From a checkpoint of a small transformer trained on Wikipedia: width 256.
MLP neurons of a small language model. Each row is named by its layer, matrix (up: input weights) and neuron, and shows model dimensions 0-127. Each number is 128 + 32 x the weight over its row's rms, rounded and kept within 0 to 255. Numbers have three digits each.
A block is one neuron, or neurons of one layer that tend to fire together. Before each block is what it responds to, as a language model described it from the Wikipedia text at the highest values.

Responds to: Second word-piece after initial. Second subword piece of a split word, just after a short opener like H, He, E, De or O, mostly in names and rare terms: He-g-el, De-af, E-z-ra.
L11.up38:146169124164087085159149124142123113174101157163128106133152105121116062048132120116145097143189159111083165131150144164107101092128124151154147142142121166126128158100109072110121117061121185113120110130133139084039106103188113112095114120123121149133167179138139076128053170157125071150187131098099105139072121112142101143133213151153148096106110135118119189148154137143099102137168
L11.up145:102119048170147146134146168150099141130084160144144121190214104126157116073109080161164178089147138183090114114141119176104139073144079133188171086180075113093077123125141067149145195106100104162119115122141123085141136120135125168104144186114094190100093167139178150117164091119142125139153106120105093153095134140125123094125139130195138108152110118086154087151127114116064130155144
L11.up531:129127111105123144129196158098130154198155132177199149115127147147100155150112087077158112118158158131142110079100167183094125112122163151166173130169098141109133105070090122145153153165083079110101109108099123117116087134110146153094133090128144114122111152113221124144096094090139123108220114088072079131125088154127156061075130156231148056149119115175142116140102102177131108130142
L11.up618:108090049129106131167100075065135119123107108144099106187119135144081086101128141121139147139118156140048135155110114170130110149117107119150115176195100105091108182099137111051096142115132157118108108104095086139148144097189194134140163148147139127127126137134153086118139104112110137152158087167140034190151119161154126114114102173122136101115084144115189109100161097140106150139171
L11.up772:123152105160136153180157147104081145204109123097158156095135137146158112145097166108154138143110147079082148093142174161160146137140157167122123114145125126130123180133108120099135164147136095120114095155120092134139119139109100133075085100137154134125142164140166146109148132137133136146168111180111138186136128112133091119147143161144132108122135135095130130236138039122089111099118
L11.up784:087139076147122096189112196117131096146123151140130137184212104177117074094153135069100117083206138102146127130130109181098148083077141197204124195174196092088149155098116091085089109133060085090108128124111129146106126145168137118121112110171151112128152146179148064180135114156185147124121097074156132167149121103122109108096156171161135142169144096125103194157088140181096144157140
L11.up860:052183110108130107145133131113085114132104124074133118119098148150086154122121119166127151113112138175132102156097120132131099084107089188152141187141212105082134160124151126101171152110102153154116132091138082212129090131151121093084148138149145118112137132171121090165145121119138163131143173116122110166109142096108149158128122132109172046108180126232142175225178126129077087142176
L11.up974:147063119113142091151067159107127130139097146132102125099153127136109068107048169049141125078164120150127131104172147136082067173163130201137113157128126123112149152076172026085147119065128138108126080108125152132122087116160172188127173147132155152163212127201110141126143137132142108146197096091091104159129136168129191120176175094180117098124154140114152136159091104133084107132149

Responds to: Pre-name prepositions. Prepositions and separators just before a place or proper name, mostly in lists and tables, such as in, from, at, via, (with, and dashes or list numbers.
L14.up475:153093126184155106094164081161149126115090152103148110160163101127180150093112137143109164147139131154107147126090157054146178073150139146154147118207124114183093121069140127064142158142118155167120112096103086118158138089133166132126136162121102111134126148094143129105130032129146091191094110115106123172179178100145055110133117157189097104101058118096156134131153131146171175134160
L14.up702:150070082146165090083169088136051066182080157123118136121213091113119107123119138181153116123095169134095142167059123116133149148097142147103138165134168101123154162091114108124190120070117128135117162098101160039175147126088167130132130084112079129130110164141145198144102102203111107213168134127191149143139147137230158094131136145176145106087087078128131101124121149116166161109139

Responds to: Table cell boundaries. Pipe separators and header or number cells inside Markdown-style stats tables (sports, elections, discographies), e.g. " | Away", "GP", "+7"; also score commas and measurement fragments.
L11.up22:153130126105099138052052120135092108105036131066156153113134103195176101145077129162144092123140078119102103108126132155091148145145115151124187148141094127099064089124099140080095156112106108116109068057123148153184097102086134141113076155090115158106129157139103163126144170103173129132113201104165146154130165125135119137124132180133102137103086110156127086147160103155164169143136
L11.up83:118128122152174129113112130125106098170085192111120071047096122118153105162089146086129090098158163128183120142146140163119186135153093160145117161128126139127124106219118149071116115145082113093111077129111140123102152180089171033120115145182119202149163136140124155129126142167137157103067062118149078175187123206083083083142196214128155110103192106103114113201138184123093102201083
L11.up160:107144164135098055128123111148123130157165133098111156104078131105157106211094125093156136117142098140110126112143111177177172134164157160146162082133129182141131104133136135088120068104057123132126146078142098147105081170111201084128127075138136175141137170090071108159060180124152137155133131132174097190099134115088143136139153191161069138117154125140141167106154135140143178174133
L11.up348:116127109148130090176108109127137225199096127090113093101135155127163168139027120155142149141144068151117104153108143231159149094129120118151110152130136140134117182166098168132169119164113082145064100068113122089110058102072184126105112074110171086086157120122090079174133113107131122143114123068157113155152114158127134148131199112084089137125155208133108117167216119177110157107135
L11.up385:183157165176077086124084109113129174238116144107139096094064108127185158115109110120124124119133108129167127108100125162162128149087196174178158147163115156145083117167134185143116148172132108130066172137152079133124097055106215129149100133142131072162114145133052095141099126080151133102146124111131148180135159118118130109154082135142124036101165107142121149156161157146108144096088
L11.up485:098128072125084075167172154098134134105194137061162173134114110062174181118109099158087143169106071141139121082075165135146146167166137170103152120114171146114103144152142172137102152121085086087157140148095069143145072163106138123124159111123097149120141122155144122109122163127088105137172086151079095159110166108142175168161074188161173101128110106150096116090093122125079113146140
L11.up665:177132151134143134131119167178134102104136131153105132162088086106080093140113139110141110125127146179188098090181121121123131145105126113129130091097124136127087125115127113093144107117091116113123091128123107193196139136103149143099070108057144134054143132128138102138075094147113128197115107100129084145169145109129146096151142109195112164152117135156176134151116084106089137111077
L11.up898:123085102160090150131153174090133177176066108103148116059154063144174137113122113090144170192085099143119055107070138169121089123149071145155116123181127138136072091178176155129183136162171152113121152158113128155092159142061171161162137189093168157170129222132157159085178112099145075119087137143137101143054148114123124148090155180122104108116101144139136104149150121120096136154121

Responds to: Word-initial function-word pieces. Short function-word-like tokens (in, as, for, but, all, or) after an article, often opening a longer word: "for"eground, "in"hibition, "but"ton.
L9.up143:124158123185109121125126039164090124142088179142152187079106136116147162124127100127107126075131152153113128125139134094054103062123167143110128145091095117106105090101046161134188086095120094134118101136142153170189065131106149094118172135146123098129115135114181162160132106116136057148147141057105134177144104137167144135082140152147174155118146100094122128133133137141178105127122
L9.up276:160145171159095117148117124129123110145120138089165076131146178160095098129042122143157151170165099084080109075107157113085141119107150134122145112151124140101117129151123142147127152147116152177145150130100148168121158059083118171087123093099178086100097184175147129145095098101148135165197138084035095150169174128109112119084164140150113088102126161141115119143102117169133099162108
L9.up380:090113119099118113214141117165107059142155159186109168071110108148181155113118065158086153124142057129170141106141125157167108152104164164096136159126146121151113110123054104095162134115100090106168134150141170152145084108148114167149109126165131151107102127089158119151149078157117137132167073136092134140165088127122120141071069103095161158109115162140149117146102092120166118158141
L9.up440:155162128120150102117161113103125110147113124065157088074161124188096147118105153063107110147203119158124140059094175115109183155111136113115179157115148122128123162039110116083151180123127153125164117106090107090152181126139143198096149095101136107134143132136180128155084095079116097125138104126096051145143089153168128146111118116142123083146179174137105147156123058143126059148086

Responds to: Start of personal names. First piece of a personal first name in sports results tables, cast and crew lists, and lineups, such as D(imitris), Bog(dan), Kar(olina).
L9.up413:113108075081167140154167167134078150184180121112111170144090097155102109113198102155153098141139145142092196114107102172133154098093136153166080137099213140111136136076066179158118069134161094096138154092108099129094124162088158090167135213215169116142129114117167090152166134115115121144127176128140141160110171177115110127120148105075081096123104129081142179138085086105119113172138
L9.up581:139151034149131115188111176078131139138129125084152165104076117135094102110122084040117158067144156123164136118129098179161129137154176152172124130212220118064115112115162108147124064145147144078149121172146164124149124132144123119165169103162133096165106109154093073134094139127181132117124119182078143131130153131121122071131115134166116110170135114157072123173144102124110140162117
L9.up658:135127111166104105181140174161105118105139161119128167158122122144098164103077133104086120122064128120093126114142111107108150131145148191216117174126198133102143055088086055108143071129168112077143121155113159170154163167140163142149160129159131085141097103145134146129131131139154140123147173125108111102181148211115156111153143185108125152044173123140151120146106169162100128169158
L9.up892:116126110087134118204141153107107120130133140110118179089101118114071140106130101113100158119101181132118143109126114151151195147092160151178082141138221166073181113080080097110080020103174111083156108141146153145136137156095075122155100116189133045162138097141132093143108118122157145139128140141105158130134143176128131088122120145108111106097127094120124131145079159145121141162106

Responds to: Decimal points in stat tables. Decimal points inside numbers in Wikipedia tables of election results, sports scores and demographics (52.4, 97.60, 1:27.24), plus stat words such as points, goals, runs, assists.
L9.up333:142061060088113100115127108146083091182134162065128163189118098140148110127119139093173070178135121116088131085115143107117137113124163123140140178160110095189120195093092112121161132119107142073159129100094083140125129159051183101131184125099141138095164135113158115146158115072154113199125093094174177126153120122132129142113138154118075115158110187103136116141122120102189157148072
L9.up356:165145067151101115113182093071101150134130156091136111089097085122121113144045098142124105156089040086125140122093166163149096122141163191139099197128150170109126147127087097082142064152140205076158141082142126170184123122099180072146095127119147122135112143111131098102094126096161135165099147111115149163136201113149088135167161180112142117099089116121130113122140131166122122125114
L9.up367:148115178129151124157115171135130134156157178085134158040146085159140181144139132100094104135106072095082122098122159115112160133082098140166137171109126146087119195127107129158141106144124164093149186120084138113135092175103144115109161113073116130084145146160064139130184138043151151150117164079142173090139125181154141169149153153128134118144119124148113072190129055120131125188064
L9.up540:127141136142087153126159126088090179149084141101167145153155104173152078130168106144130108093127137083179087091087178175172129120130146183148182192145170093150112148142124156051129110099131084145078147174069082148095108123094180082148103071166120122174158151160138159150084162122124147137103097152121172123146126127103152115128143196132132109111097171126117127143105129153156120173122

Responds to: Statistics table and list slots. Table header cells and pipe separators, list-item dashes, and stat numbers in sports prose, such as "| Fumbles | |", "- Passing", "43 RBIs".
L9.up214:112149104090107146186175154150136134135141194164105075042091154112153117148139148105107111092113061104130171106186137148144090118208160165160167122134096151088134132091152157125143116160171154098113144150167106137121098121128166153142124183071150115146184113117149094136136104018103080129118141074168146160157108114145058188111110100184106112168121114119118157111152152125134133181111
L9.up434:096090123179128139130127130160125115218199148126097103098106136093157158205119099133140157138143060084169158103142140170051147130176143207126162128110140125151113173072129191136106085175087106143052097067127126115171134096063127120163144166210124119095113175147145131117153199120128107172117169087107084182210161150056147116122180161128114136157113109156114107130111115187182116119094
L9.up986:069114165117161144101132164084128138125111158106255096125128166129125177112107141152108093135104083185089116133114159141016144169133141167158181144119130144045162117104108110100133134156134142116165143110178101167138102096054145091100150151136176111142159091053167093147101134070117123106133141172142138168089166173131120127126145172154161124085150096154127157190180171162161132080119
L9.up1002:078129135076110143132145141115110182163132099120161097132141137122156141146080123171059093119128139113155105142096156117145151160134144138251132123113130173030130153154159160105126098135117143124100199075082121191095092139095111092140099118112142119093113076156100096146146102092120113117167097094094133133130169187120113135165141140180131161122077159120115075107168148143132149097070

Responds to: Second piece of names. Word fragments right after a capitalized first piece of a rare or foreign name, usually a vowel, often in lists and tables: H-a-itske, K-a-upo, Alb-u-querque.
L9.up83:101144112156059083174136146153098136123149149134135193111172150136060133114085115156133193120047140185136148112110131105052106136122136145092141139114120179130137158126117131129110107075135120109128172075143143098103123132151149121133123204156123120142148169143142119093085120061127153175156145105100131130149133140115101054138167176135131161122124162086149159118100125097139106140108
L9.up802:142149059211145136147146120128117127174120129159132123107122098116104094112093162104196125154128099114106144128107158124148086078111111118109117144134040128130171159103080140102100090101152085141151091132139097097097103076109082144104129131091149099160185149194137095121092065095143134131089085130149171097181159180119158089097165132165149036102123147101159123125129148200123153141169
L9.up873:130065106118128111134138115137107099137121153140166143071146104156113100149129127110170084144145167133149127128137122086139082116189136164147133112144116161097144070130121103145104108124146081185142094138136150111149151155127201100176168101109130092097109171099158123175102097134080089133118081113166103155169118164135189153152182162121171122124149167117162097101124101167047121167107
L9.up886:113103114111127151164119138071120154153124202136110134114140103134057157095093154134081103133101135146197199206102093157162112132144123094145163140150100136083136081155091166136147116174134113137141153099128156131123040110160141113113166194140113118110099112148107087143071088158122085182153160150130082165123143167116070063136141155225117111183159127132157131169148132118104086084100

Responds to: Structured-data field delimiters. Delimiters right after a value or label in structured text: table cell pipes, closing === of section headings, and infobox colons or unit parts like /km.
L9.up213:074120119162111133114170104139137120117081088091140087137115118203167130117106121157129085110127054109192066150101141153144085118101139127155147146129128079129076184186108170122145075127106113088088105139129140105083076104108163120164109121129124204116113121068123122097124112149136134169147113034157133112195081135127083145093170111151152141100090150136102101183120117123137158076113
L9.up416:122104128165188085123128166150086106154138126139162149103103133097161177121068141159109046147087112111153105141082160178145142127102098106148112167091112135148161115172097120116090110127081120145074103083107084132176154144132072099129135141161173156176137144177096112104146149118110184150183137126133126167208158159117075121159139157095076114074111155094092078202183135127101144131102
L9.up424:098106142147151121170153130133092083092157148085139135162152126171156072121125059158114120159131107116192215095094151113125107129116128127118169173164141105139157088090130179092162102159092154118113123130136104163181125171128184093121150084106139169199161114155148139154113129103109165142197158097155094149060091105155121086075092200149173121132105169099135097230172078129077148143097
L9.up663:152092172096165161203161134088080108134117141171133131091102089140167134140074094098149137108041157164113146093099122124157099124152147161158113112131144141069127156078145211145133139151111155070110095097135097180146096130100175096176161135129152122139186157127120138201134119149108090147169160100132110181104211130108130126115130205083121162129147129106107157177121138121108119148121

Responds to: Mid-word subword fragments. Short second pieces of a word split after an initial piece, as in Br-at-islava, gr-at-itude, Gr-ig-orovich, H-ap-lonyx; also line breaks after table header rows.
L11.up534:127095102085113117154134151138107110126141127172168063087172128084135111079133141105137165117187125131127117126123157141071123176104125123149074128136139100053140111194075115100105164134162121119128073096145142168107126081109091167130087108207140136125115113149104130171121164186100152131141109102208097175163122156131138088081138117085074106081112099140159119158123076113111113151176
L11.up671:086113126143149139156116159108094127158125137114132115142183093106131142148128128128156166085104194160119108193146136157073124156075125179158158100178194135082123129159110115053112134092144156124095181131080161143155078159117184190074192148153107112164155135161149111145135156156158136127187155140130134167096098146158159124085137171120087095150093094130092125112129126189059116158142
L11.up688:139123143106167106127127114205128074101180156144148133116069171108109130118158148135126174088168150216080102190106151149083115132125165135145132125130174147087142125144065087131087133127113136104161149172138128096169143097073082121162140068125153106132205118138089128171103200139069156140089090077117106120124134177157131126102145180122087098149189058165138096153154125152055141111080
L11.up788:155104188106108159084117158179129113095132124105154166139082082158124170176141209101183103120173127160149153194098156138188157139148161120088121102108141119121154078118156105155152167146102149109096143163173137145077101142087132159129161108113148106148110096119166090146082113146132181192180130071195062119136186093177161122112133113147117114119185106166132104112132110151119115162165
L11.up799:092130079131104144132156142155134174134171105096155134171105132124143112135141147095109101139220111163148108127095164180140126164097110155108146093176196140076130101136157199100116117199126096067144133152089139145123123130079094131137112133078117119086140159138168152156141160151107156132125132070089144160105126090176096080073050182106135130195122088143106063124101092142134084141136
L11.up818:124174119188091117173137191121066149138117198086148190147094131111103135155102131109094157128156146137124155183132130142149173140107198163155143120171166177129103093111199093156120053166175128104151103112131171124122018121090132130122108108157155180101106151189143158142127141076195074150212175131111096184095105118170104120098125157175127152151173138101124135158082101132095143144158
L11.up857:114114083133090085153143172149131069155096141100123080117084121101103099134134198145129121102175165123063112157188135145155127149125195115140132121162179130124161085157131146111114103143139172148152126083094163162135027170134080113081141122078142107144177097120089117173120173136104082168156100092079116110121092081150172080094132094115124076145114133107103085164155088082078074143155
L11.up946:127127147164139149124131116109108132170183156063147080149134056114163151112167126134104101095121151139123082188113136149205070160088135128164172196155112173129152113162071151140148099145142085103102111097075127146092129142081149126127122134141099074145144091121091181122100159135151141097177076117100103158057109162156098118159152190175093057119113064150126126163190157188091119102103

Responds to: Structured-data field boundaries. Separators and first pieces before a new value in tables, coordinates and lists, e.g. ″W / before decimal degrees, | cells, foreign-name fragments (Ch, Gh).
L14.up244:150111139169114100146128165149065078202162159112147147186211059122112133123103107071077147077128099086151204142116119136068140167135153175127004157129100143137108200145118172087179162103173154116122149134132050131182131102162167086110136117119111123125137096143133139126157122085117127131151142117198070133126120131144183088120074148154156100126138144144128135135150120177102109097128
L14.up953:151166092141110119157136142133124175095134140097125144161132095110092150084108171118149100083096077077156146128121159112113100152142114116184116133119096194127105116165115153141094167087168182111190175169085073135132080120114112165153130119074127145149087123121172142136150099051176161146139130121097112038174083081114181112048090134161130110119159126137109133107119134143097117142123

Responds to: Coordinate format separator. The ″E / or ″W / token that ends a degrees-minutes-seconds coordinate before its decimal repeat in list tables; weaker on scattered verbs like ranked, made.
L11.up272:040133087139110139087112226087083181096092135144125188130127128147055136076079152118120129153158084139139175165164107122225144117132131108143133105123157101113101124125134067092119129090118143181118127127113120132111124114079112117117149164130157149094161097152138119092038136145159146169156124100125140122152126123129084115105121095158130136082149085123159068152118114104132093144094
L11.up451:107138159113126128134108168165088126075126108157149181120087057115124093133120124146126146147104125143172151103130149111116124136181143144111128191110155141083138095113114115119135075180094142142076140195158118131178109132118157135164116140126107167128126142120134169097060146164153152170159114099116141197151144136142092168100143174193088145116160143121055130142180132137132103095179
L11.up475:112072143132122136166065140145095134128122117124183125117149099087115114150137150145115088096203086190120066109087134143126137181136110149153121135167121144144126177124131130076127116111109142115104142097099166124181119136143127181105134177136134140160124188217091132119113112173138091148087076148095179118149160198115161153102097133196108066124178080103129118175110134212081160144112
L11.up492:117121145137140153086092181132136144120102103138181161152150158145091148125126225100145096071105101119159113198042121165110144136122166113091121105115144132112163148109116162128186120129162112100132118105101051113162127066119163129080111133091133174193112140126129096136129106161087122147091093162149158092111110130101136147133099137138119156142123116141094103137171152092140109093167
L11.up493:143116150124077120147154151124104156113140127156142112103161151180140097102159133164099140107132068164187142147092119143162136156107142100183139186121145147119142132143102126086130175110156133117135213129094102128162132138041167166164044179110185157133111172065120127080079108163093105176124107118113070198203125189130104120142075140170110100110173215091062110113084113136111099133148
L11.up745:088154081123087117100115160165111119096195139155153149177068138188096185122111160095151138050117138154158118139124114086068064158092139152153104158130147122124119109125132150143164112146140087112140154048155146106127113090155175152163116169113142137100102156103130152115082077092096182116199111120118103168093154090141165101177090101199112125068124127108065138074073103146126112088124
L11.up907:125080126169174182094139192122079120105116160106171177128086154111108099068086169112114145141108052069187134098132165134129127122159139174121179136100095159172057143112126128154135210161178132071130074114071144119154115064125136158191111106126102164153166186089161130097142092173128166131164121113072137099150167122158170191126164117149123142100058131134077108138115190164154141142110
L11.up966:177120101136102104091157103155089150111093135183181112154116138175181159150126118167109082096174143137158089124101139178173120118089076146141119164146139130109163146136137151125126101090138140197116159132093122081111141070126183110123154167180198178133123089144123152072087142089103187158090177120106109127161160203091135194158094154147088136103123183127103124101115165112131149156108

Responds to: First-name opening pieces. The first word piece of a person's given name, often merged with a preceding "|" or comma in results tables and credit lists, e.g. S(ven), Ev(a), K(rištof).
L14.up359:127074106132090123116110139091116160113095135154184141074133154128106087119110111136140130115116151076120124101133095178104101138122113130165085153204137109066154182121109101114119115146161071101147089139122120162119152160143180124151125110131181103165089087156144047171096102130165141137119131161089126165130130147087100130155155157150104168119162114137122135190141102129159159180093
L14.up636:144153108149149136182117154125161161064131206186111145069110146145106163070104095106166113070113158106124122115139104123131089123143091144130091172147136179116179171121122145086171106117184104099138114131125148112061169191179137123177116114092105151167092096077057068187130090099153140135077129128151074108150117119165125148112126134137133123111120135154120086210057116120088118150143

Responds to: Digits inside numbers. Middle pieces of multi-part numbers, such as digits after thousands commas in vote tables, colons in times and durations (4:26), and decimal points.
L14.up285:137082124139121092163107077149076111203164122110105124130132113182121169142133108086091159122150104133058126163161139132146171134143128172108161142173088105128154105121110169133135101108130118141121136080119127137124127101128132111079174151125211146135168193131149069152132198093167100155087134089147114178164202166109122125127172129114103074103132167146182125156110077180126119205110
L14.up929:086069125136045136125093098133091134112165116152105133158142105103069161156142129133150166101125084154150084157098160093109084074124124133190113134212112118090085149120147062121169089130135088133103068111132124077178137132089128105070161159095147136098155127139237080164086139150159103184090144113078117124153090088079146116060140156131139064133189115151154134133138086152155132149136

Responds to: Before a quantity. Tokens just before a coming number, such as prepositions, quantifiers, separators and digit parts: "sold over", "an audience of", "estimated", "3:50".
L11.up124:088099108206131137130119154133082124110153180110081151128134114140136165144102135162093123175073069066119182095071207087142123157098143114133135177183109167102082146170192155152193141145134172153120121128134113146133138160131079078141143127163090137140108116123157119131232146142191169120091136187102038180109170175134079133123121117138117107152126136110162134140117161111145116132111
L11.up199:138093168092095119135125134132127115189134150100102115091147121172127117154142100129179064108102074113149138069144191140154121145178143173164169173181140101144168147102133179101142087139080065135108100132137140087141084107089112114080115107105177129119069124150159089184097138122115181167110131125124126121152124146101143115118106208118109091092120165150137101149107157098134125148139
L11.up202:043096119079171147158145135159095116187154173120108153171126133160131150147111094149132106127097130136127080113060149118150140088110113168107142165128142085169108137098085202070103151135073122148062087143133127079162105108113124145086114178108191127078144114136152148127189151114073115161158114135084145095099128134167109148145072185124102129111108133149142070144162021120089109099165
L11.up361:155088176087146146106135094143130161134126169062088081150143139139172118133063090132141098126144102138098096104147178135126115104179138157185117167145112113159124130185090150117102063148119072124088131088089165117116116114093155152107073100121134165092091105167129148156103092125124110139132157044130138174131114154081117100135184141106147143033108181182193102179116117110127130154107
L11.up627:077073127161139165123125128115067182153106169133143101084113142131149149115061116130141117162114087159118130113118139153177080124110142199170152136103106177121096126156026180069136143174111093123150123102110070124142142099070117075137167093092145104093152133138140077137138100108170138093109069101116130119136237185124169111131158154138095108070091191127090094132153132146137125114154
L11.up765:107081071123131087133079109148152134155096163103125180059165085165150138149078137122137104167178160050125149117102138130117106128126159113114174123172149088143122184116119166082218104164128100113137140128119118091145142105131153111112145104110111131143118203129159115141126115124085122153121112109123114146149173193117133124071134189132152068113126097155070141081103165140135149085104
L11.up874:103119093077163111102130105145076066110173115153180119079127104067160168106093108193103096171159081133113116114135126213094165090168107115125184132080102187074115203121123153088158150177133135072113078117154150135121094100095080092120128155143119084182104160078101076093127127144119088115118132098101136162117160136144129169090154131111087093127097126095132071133163102134123114118138
L11.up967:093057158198138164175121141123099083146112119072113107146100134072067139112045100144154129169127099096072113126058134142174172130145116126173128158188152141057128100107146158079127156149092119147092147127042145135158158110111091174135133094135145124105132183100136071146151103143156128075142156087123133202143104126159114099090174167129104097063161123164171123155111098148106125169140

Responds to: First-name opening pieces. The first or second word-piece of a person's given name, mostly in table cells after a separator or country code, e.g. Mar-ie-ke, Christ-oph, N-ade-zhda; occasionally coordinate digits.
L11.up114:154184112149182094197136176171114100107181164137139149116118120087078091123093122175133139133085120135081128085169140144113130127155140167172163149089107151101166124156040062067125114071164114109180128189149129103097104149128081126149116142178124079166107096125096063150149157113166135169138083137038101117139152175086124139129117108125098082089133151087103063155087141088102139153136
L11.up143:087182128126136071186104147094135125105114107151112148117102127149124136130121152105118167088106095142120097115130133109124133114162127202098123150180127097094153100149117152136142131083144142115175067173135039151079186094055107083115091114124124122104101095099151091123120105113183124160102140091137095176127180159147170123090143133154159129168093175142158116122119095118166147205102
L11.up150:109147098134123112170125095126151155151120118192126144185157124175032157119091094100096213080151110180161096171070109103130093116074124151095149095133089157082103094106140182090120109086135155082184092166108121147150150131123113101144068121122131155158117106151169123165136163117055228148139123145118017113119119104165121152124123118139160101146123174093134158079134125129108110143157
L11.up177:103101147126127115168134159128128158145227162170130183144188171129113092148112145072118135065171113115088111109115153214109140135117102154111092111155070155056088153081114071176073101071108112162094156135103081164169153157133128154140093098113143097165120138078102034152089122103113155083124108136047137150156092139146123131120116100126105072134120159181156129196089115155137078137135
L11.up484:098147099154126080153118130138115185159119143119091119120149144116121158092124172104123148086121139108102143103155147143151142136136116110129094114167185095142189104155100103098150048058161105163143100173138139127136196162137119135076120066126152142140069113120130087158161126132220080211112138131141117118141134176114102083154173083158108114107171099120133171161102109171144112147103
L11.up668:146174127148164104137130189102115156084084154093160165103087089210103093166124125089136170074081123120146157120120138138099153139127135178134119149166127116106115103144113139057131125161174120185148105191130141187096144104114160112187086072084100181181126061136149073170142133171214187140158120128157137170109157125185106177101089117126149145156102101082091143131149101121118132108112
L11.up798:185167098131087094198168145086130144091135112133175205156099148148072134109129118150089081148108103184109131100161114071069121136160159147115161206096138190179140100080135120107159085098139119083104117186130098172112146176106140168144079112082117131085103101187190078141120122099147189139141143130110132159127146131120117108089178158129125102111076172134174145128147107110170125108136
L11.up862:131195093089109135138110107098127118185124151131179092130121153140134179143142198094120120086140089130120152105150129100070163105072114142077128113144181132094183087108100139142133156161104130171181110104159121147153098094081162158132118121146089136125117159125161144137122085099177127167097147113068126160117138072154149188152116127143095111143148141172121059126102117165103121123144

Responds to: Sentence-opening "In" and name fragments. Two groups: "In"/", in" opening a sentence or clause (In a new preface, In his rookie year), and short mid-word pieces in foreign names or rare words (Billie E-il-ish, Al-H-il-al, a-x-ial).
L11.up218:116105090088088074194170120098120099130134168161096172170180109118169133117127133064134112141159155137116094140079153151198133138079070175197171133235099116096124109118116154049185149111093142074102114089117123129085165107106165124162122124113150199113131158123133054121100110078155142108155100099092077206103152139158096141139118110138162134150091141160111079146132115154133122098131
L11.up280:105129129093103126126222126130130094165086161116114221153090074127111128119130129148127122144137134099129112131164127116129102126167081124154106130156165100120130106073121097046212087081085158151138120118174140175159178186092136117109200116102137141184156136109176034169132125095092131130123095137133107097126135118062153119143133131160150144133145058056147140156143133223124165115102
L11.up455:174094116174164111111149134164091141071126197126158129124132106110051102129101104096107149123123159196123118171121181132114119158167167177113153121155056133128124167113112135059096170108095091130134184125132176110142080075132169064085155125156130134151136122137153171144166095147030149139152108096106084092090157099167123093135129153095113077141182158153113143155094141110090122082151
L11.up558:115106108160132132147140179137130154162102166104225126136163147147105154115137100131121138125117080098082162163169105167144111162087144137141142117173184082080119155115096086099177139124142102109187153017132146163160104083094122067096144172154156092131170196122181071096126125111111146093080160126180161186160123046131127117083094137119085103163098098107107115082103079143193099174129
L11.up605:087071106161104159080144108110054087132132167143144098171134103132096106183128092095157140067136154137144110147085100165106120113120111127153105146133142147041206157109094132116159096140121133103069085044098116137097111150131113156072193171145152152135134194124141080130155106157160136088131094130163100131120108178122127133105159166144165133115128086098142111147104124143077090119088
L11.up621:143166105175115140123177133114112143156141188164176188123119152151140115178158112110100157129155146103102138144161142116118132109134132167139145136152134151065185076113124026094201089037129162120141207129125151165075169161151145150093179162171133198111105168147157050157117091113122134139145139066078141163120083110146198119110139157172125137116134122098115110162126103136127150099140
L11.up648:129154109072092136122144160139085065122121145149152085084139082129082113099054137109140152065181138114134106099095155145149141148151138142139130146154160111063176109102101123123126117087123126152134087105150147087138108148090195128133092090154101159112135125152123156186072120094119181157158102081138047131089106163119137157141171168127158129122147170089166109171117136135073160109044
L11.up959:090128080177146096146190126132126161066145221096134136153130178135084074130122138060137088099086116091135078158145130132156140098146106146173129095113145149127072126086174098133123118068141126147085144166170171134079160109138119112127143116133100161168138153134168107102125098075083141131113118113086111121122096112169106121152152132148122110139080074074065125129134110135105131133164

Responds to: Table header cells. Column names in Wikipedia table header rows, especially the last ones (Total, Images, % |), plus words inside section headings such as Composition and.
L14.up13:148099141149135148125105105112126137109119160134186071178138133107162157125112159153042144152145075188168111131075136145147143094119190155150148147176130126109147132125094171120133110121119073118081180108132077117109150146127182118116114143198139134171075098109131101174189158097159106177191099133080119157109128108135118152133167168111090107100191159075091110153124133152072080154140
L14.up997:154138116139088099115102052099088151152135144134148106133137127066159136142110119105122111137166142162154115101064136185145119140113205209172142147152108136058066135139133197157137113153151116080122114099134080114057108097150184139131119117141113097140108092121106134159137114122127120128133118135085137191155083177118161107177155143117088064103126040092126076173171138177093132091096